Part of a small language model's weights: 9 layers, rotary positions.
MLP neurons of a small language model. Each row is named by its layer, matrix (gate and up: input weights; down: output weights) and neuron, and shows model dimensions 160-255. Each number is 128 + 24 x the weight over its row's rms, rounded and kept within 0 to 255. A neuron's up and down rows have the sign that makes its largest values positive.
Before each neuron's rows, "fires after" lists the tokens most often just before its 100 highest values on Wikipedia text that the model never trained on; "fires on" lists the tokens most often at its 100 highest values on Wikipedia text that the model never trained on.

fires after: " St", "H", "L", " st", "st", " f"
fires on: "e", " le"
L3.gate914 [159 157 125 101 137 135 104 156 129 133 119 121 115 118 104 160 119 116 162 149 144  80 144 157 150 128 137  94 142 143 116 110 120 101 138 119 128 149 116  96 135 117 138 161  92 132 138 107  92  79 106 158 157 107 118 103  99  96 112 107 102 128  70  97 131 128 117 114 106  92 122 108 142 125  66 121 142  90 145 148 132 122 118 107 141  85 169 136 153 175 119  85 127 127 142 140]
L3.up914 [138 111 113  91  73 143 133 108  95 140 124 160  98 105 149 140 113 143 112 147 117 126 162 124 141 127 152 101 169 138 106 136 125 122 136 118 152 167  97  92 169 130 133 145 108 139  90 130  87 105 158 118 167 126 130 139 144 110 140 139 116 121 122 106 100 145 163 187 159  97 157  88 137 143 133 125  88 111 103 112 132 108  91 113  83  90 123 104  92  78 108 129 141 144 110 142]
L3.down914 [123  98 152  95 143  81 122 123 133 136 123 167 101 128  85 162 155  69 111  89 128 111 102 134 102 140 116  80 137 144 149 140  66 143 136 142 114 125 106 174 129  87 154 148  99 113  93 144 134 102 149  97 158 121 122 127 110 126 146 115 102 174 151 114  65 146 139 131  94 127  89 131 118 178 138 119 145 150 108 151 146 146 125 128 130 146 125 122  91 128 123 140 129 120 119 123]

fires after: "rit", "l", "ric", "aj", "ov"
fires on: "ish", "an", "or", "iet", "ate", "9"
L3.gate342 [138 152 155 108 126 100 162 164 148  90 122 117  94 108 108 142 134 139 114 137 126 140 136 105 116 126 153 120 122 128 118 145 123 148 109  93 120 122 120 102 133 116 111 146 156 159 150 159 100 107 138 129  77 158 116 128 104 141 159 158 126  98 158 111 155  96 119 127 133 106  55 130 131 167 162 154 126 112 100  99 123  98 131 166 139 120  99 127 131 151 105 109 123 163 103  99]
L3.up342 [131 148 160 125 123 108 143 151 139 118 135  88 164 119 127 128 102 121 107 115 126 153 103 122  93 111  82 110 172 107 157 120 136 144 133  65 134 131 146 129 145 177 143  94 127  88 123 136 190 114 138 116 112 144 118  90 168 153 139 116 141 137  85  91 147 131 102 187 136 131 119 128 128 123  75 112 125 137  74 108 160 121 148 118 134 174 100 134 110 129 133 134 119 118 131 195]
L3.down342 [ 69 145  61 161 148 136 159 136 104 160 149 135 112 137 125 124 116 106  86 137 133 142 116 145 172 128 121 155 141  68 153 117 105 112 109 149 124 157 111 119 105 192 128 188 126 133 139 139 141 139 141 109 131  86  90 146 113 127  78 119 149 135 124 141 130 121 143 135 139 125 126 129  97 105  90 117 166 138 125 100 144  93 147 118 140 122  96 142 122 122 153 123 144 137 122  89]

fires after: " St", "ail", "re", " W", " st"
fires on: "e", ".", "ro", "w"
L3.gate120 [123 102 139 131 142 133  83 151 167 136 141 143 141 129 158 129 137  78 156 133 147 171 116 126  84 128 118 105 110 110 123 120  86 136 105 146 123  85 116  88 114 128  76  98  81  82 165 121 169 136 181 130  83 120 154 135 154 137 110 137 112 120  98 126 148  91 138 127 125 116 128 155 134 141  80 166  83 122 153 121 129 118 127 165 110 123 169 123 118 174 124 112 132 142 150 150]
L3.up120 [123 132  89  86 109 140 102 104 118 134 143  94 153  81 106 140 109 140 112 123 132  92 101 121 144 133 108 127 157 135 148 173  82 119 103 128 150 109 109  92 143 112 131 126 106 112 166 113 134 124 154 129 130 147 170 137  85  91 166 138 156  81 133 117 138 119 154  95 173  98 156 141 136 143 132 162 146 135 113 137  92 110  92 122 117 100 135 108 133 140  87 141 127 143 111 123]
L3.down120 [122 136 122 151 160 118 176 149 123 136 132 153 115 138 132 104  80 164 109 117 114 123 132 121  88 136 118 119 174 129 125 151 118 128 113 116 136 143 198 157 120  78 145 138 169 159 140 121  90  81 142  91 141 107 182 102 100 101 166 127 178 123  78 153 128 124 138 115 129 143 136 153 119 137 133 126 130 143 111 105  89 134 125 169 131 158 131 157 110 138 107 189 147 122 148 154]

fires after: " f", "uc", "ad", " att", "u", " M"
fires on: "em", "c", "x", "l"
L4.gate532 [122 127 123 151 122 116 109 102  74 114 146 143 102 161 107 134 133 158  94 125 102  98 154 122 118 124 139 156 141 180 121 127 154  81 121 125 132 138 106 101 157  88 149 106 109 132 119 102 171  81 118 142 150 110 145 145 116 115 141 160 121 142 179 105 151 118 130 106 122 139 146 137 140 114 115 102 102 123 118 131 142 131  94 124 102 140 152 131 130 121 190 166 154 108 132  99]
L4.up532 [109  81  91  75 158 110 127 152 183  95 163  94 135 101 113 129 166 130 150 158 164 181 132  97 151 126 125 149 124 110 119 169 123 152 117 113  98 115 142 119 171 141  83  92 155 158 133 120 157  93 125 129 140 118 128  43 119 128 132 130 109 126 135 115 110 128 125 140 150 158 156 160 121 187 132 150 119 140 155 141 135 149 151 117 161 111 110  86 132 145 150 143 130 177 132 123]
L4.down532 [103  99  99 118 134  98 149 161 168 110 150 146 101 138 102 138 101 142 113 142 151 170 113 128 150 129 139 118 126 120 126 151 115 148 132 136 114 117 151 114 104 111 103  90 144  95 106  86 162  99  90 123 103 102 122 120 132 102 118 119 110  98  85 115 112 101 128 164 129 143 122 150 160 146 114 146 126 100 151 108 104 144 154 144 177 188 156 129 121 118 124 123 132 130 133 169]

fires after: " J", " B", " j", "c", " h", "ob"
fires on: "B", "igh", "ud", "D", "b", "od"
L4.gate989 [141 107 138 107 117  75 107 101  98 116 168 107 113 140  87 116 144 123 101 125 158  95 127 145 116 117 144 138 153 152  84 161 151  79 104 139 127 105 125 139  76 135 131 134 150 122 140 134 123 138 161 110  90 120 164 110 122 126 134 148 131 109 130 117 172 125 151  80 118 168 123 119  83 119 123 131 104 130 129 143 117 107 124 149 145 175 125 140 121 122 129  72 149  89 106 135]
L4.up989 [129 118 119 163  92 139 146 138 133 118 149 136 138 103 118 139 132 125 169 149 111 102 118 163 129 170 128 114  90 156 119 144 159 158  82 158 139 151  87 145 135  79 158 147  65 173 116 179 110 128 134 156 179  99 150 102 100 123 136 144 137 116 130 122 107 141 101 124 150 131  95  89 153 140 103 110 148 145 108 142 101 135 152 100 134 123 134 138 160 187 132 104 123 152 145 116]
L4.down989 [120 114 112 149 148 168 127 118 124 177 147 131 139 124  99 145 179 110 166 137 130 116 131 117 158 127 122 139 171 116 111 166 137 123 119 133 145  84 106 144  97 139 102 140 114 117  77 139 151 162 120 123 122 146 129 125 128 127 136 103 116 136 105 134 107  88  86 143 188 120 144 147 117  96 134  87 117 129  85 122 135  87 119 118 121 146 126 132  74 163  94 155 133 145 132  99]

fires after: "p", " p", " app", " comp", "pp", "ory"
fires on: "on", "os", "oin", "ain", "duc"
L4.gate455 [140 118 152 134 131 141 153 125  96 129 156 108 132 136 110 123 176 101 130 121 111 150 143 112 116 105 113 101 141 119 146 125 142 159  86 121 139 144 117 111 107 130  91 168 161 155 147 107 118 164 116 127 102  88 133 153 119 114 120 107 138 137 145  99 104 179 118 143 111  99 123 113 141  98 144 125 117 157 104 158 116  94 123 134 157 123 149 111 146 134 145 128 118 122 132 125]
L4.up455 [113 161  98 119 110 118 131 161 116 170 129 145 144 117 109 110 127 138  95 138 159 122 161 136 120 103 143 148 168 110 152 122 110 125 123 114  89 175 111 125  92 128 117 131 145 152 137 148 164 119 134 142 157  83 168 107 164 156 110 109 124 100 117 111 113 143 123 134 143 108 109 130 156  81 105 144 151 130 130 156  99  88 130 130 153 154 124 138 129 117 136 138  67 116 145 126]
L4.down455 [149 121 143 128 137 113 119 146 139 127 130 101 147 125 156 123 112 122 126 118 117 110 142 127 113 112  86 158 138 170 126 121 139 114 114 106 156  92 120  93 121 151 112 159 102 139  75 119 134 117 118 139 138 117 171 108 169 138 140  79 132  85 137 153  75 126 102 100 169 142  99 121 131 107 130 157 131 124 135 171 134 127 136  79 117 125 116 101 116 117 118  91 190  67 120 109]

fires after: "ri", "it", " play", "ball", "rit", "in"
fires on: "er", "end", "ic", "ister", "her", "n"
L4.gate915 [ 86 149 170 147 104 139  76 139 114 145 149 134 108 150 107 109 124  72 123 138 142 127 147 102 144 130  83 128 133 144 124 176 140  95 117 108 106 121 142  93  99 103 132 142 134 104 124 115 109 165 145 100 133 163 133 126 162 105 120  97 182 116 137 178 134 113 157  66 153 143 144 131 144 151 133  72 141 148 128 128 129 119 137 132 130 142 110 146 135 155 125 175 119 128  90 126]
L4.up915 [122 150 100 105 140  81 178 114 114 147 136 131 179 117 145 127 122 143  74 103 129 137  97 126 153 115 131 125  91 135 129 104 123 122 102 109 119 161 127 172 161 123 205 108 123 150  99 116 106 135 130 133 139 149 100 164 127 129 141 121 157 135 161 114  99 127  63 157 174 149 102 106  81 119  96 116 118 117 122 109 140 118 127 125  93 175 111 122 137 139 116 126 147 138 118 100]
L4.down915 [ 72 111 126 112 127 158  90 123 182 108 122 150 157 104 107 144 104 115 121 112 107 118 104 131 152 104 117 149 162 105  74 114 170 116 150 115 111 138 119 155 144 143  73  92 138 144 108 179 173 102 125 171 188 148 143 109 110 145 125 144 118  78 114 157  87  90 150 128 142 184 147 126 144 121 107 130 166 133  99  97 132 132 121 184  79  81 112 144 134 120  76 174  99 158 152 140]

fires after: " t", " K", " f", "ant", "ff", "h"
fires on: "y", "ir", "-", "ry", "e"
L4.gate371 [153 126 140  93 167 134 117 125 142 152 163 107 154 143 181 126 160 118 134 109 132 142  92 127 104 155 151 112 123  55 152 131 141  86 175 107 143 138 135 154 124 110 111 149  97 158 134 138 117 136  97 160 149 135  89 127 162 127 140  86 121 122 154 130 144 149 145 171 111 124 152  97 131 118 138  88 146 161 111 153 154 134 114 162 102 108 117 129 136 128 124 159 131 109 152 100]
L4.up371 [108 173 143 141 137 127 156 132 152 152 163 117 132  88 125 112 131 130 168 119 147 102 137 177 126 113  97 133 160 149 122 151  85 108 138 124 152 110 156 129 143 109 124 153 111 156 158  97 117 130 136 116 141 113 115 139 128 172  70 137 130 135 162 117 106 138  87 110 136 102 155 104 144 129 118 128 179 153 179 113 130 123 144 172 116  88 149 107 127  81 129 117  91 156 134 152]
L4.down371 [183 150 122 120  81 175 136 157 123 133  73 101 146 139 112 137 106  99 112 105 146 110 134 151 134 101 128 147 161 143 146 117 113 171 117 137 124 138 115 188 104 107 118 143  95 118 160 110 132 130 106 173  98 134 147 155 175 129 114 131  90 129  90 173 158 107 138 140 155 157 122 161 141 180 113 115 133 150 100 118 110 117 180 117 147 146  83 137 110 122  54 142 135 119 131 104]

fires after: "st", "u", " app", "ce", "g"
fires on: "em", "it", "ro", "pt", "l"
L3.gate479 [ 91 149 113 159 165  92  99 160 144 193 136 135 126 167 115 114  84 146 136 143 130 160 136 148 148 105 150 128 161 106 158 114 142 104 119 138 132 134 115 145 112 160 115 103 129 110 122 128 103 175 153 147 119 118 128 125 108 139 126  91  92 115 160 146 150 170 115 113 115 151 128 121 118  80 146 155  63 148 110 115 125 136 180 122 142 165 115  95 115 122 133 111 119 156 137 130]
L3.up479 [149 108 147 154 107 129 127 149 124 126 139 120 105 159 159 118 156 146 124 104 134 141 142 113 133 144 108  79 157  87 145 190 115 151 139 115 128 106 139 113 112 131 121  93 136 126 108 140  89 140 145 144 107 185 157  93 131 154 128 123 174 190 175 104 128 134 154 101 118 146 102 106 121 106 168 130 112 154 118 104 101 148 106 149  98 171 138  99  93 123 105 137 130 128 138 119]
L3.down479 [108 177 105 139  93 169 115 152 133 182 169  88 102 103 117 154 144  99 131  93 127 123 129 151  76 133 127 130 140  90 159 119 136 142 111 141 105 123 185 148 126 122 167 131 157 148 145 106 140 104 159  82 112 119  94 148 164 157 131 114 130 155 105 116 142  82 134 122  97 105 128  93 127 146 118 118 101  96 119 140 141 110 119 119 116 126 123 151 149 115 113 117 112 114  93 149]

fires after: " D", " ", "at", "and", "al", " R"
fires on: "el", "am", "er", "ie", "o", "ro"
L3.gate387 [122 131  82  95 125 143 136 101 121 117 123  99 114  93  92 139 135  93 141 105 133 117 165 137 121 143 111 118 171 124 147 116  86 171 109 131 123 144 133 164 142 115 140 126 125 118 139 140  98 125 137 114 126  88 127 109 171 153 157  96 122 125 136 112  88 104 145 134 119 134 177  99  95 146 117  99 141 136 131  69 140 135 138 135 121 139 164 130 143 122 163 156  91 125  88 101]
L3.up387 [109 135 112 144 141 137 122 171 122 149 143 153 150 138 163 134 101 116 134 143  94 113 119 155 130 141 158 117 127 139 169 148 135 108 114 133 106 113 131 137 136 140 143 102  99  91 148 114 134 121  96 103 174 146 100 158 143 144 114 177 106 117 136 164 103 149 146 130 135 119 100 185 168 143 140 107 123 120 126 157 133 161 123 116 133  89 124 150 131 144 129  71 133 145 148 143]
L3.down387 [107 125 130 109 161 133 133 156 146 182 134 145  97 144 156 136  86  89  98 110 124 147 121 117 160  74 101 130 115  96 152 133 121 132  86 108 164 160 145 119 133 128 158 113  77  96 127 103 104 121 147  98 147 120 119 178 167 134 149  99 159 169 169 146 111 102 150 116 133 129 143 107 137 134 137 117 113 141 150 136  84 139 132 132  88  96 104 129 169 134 108 139 145 115 129 137]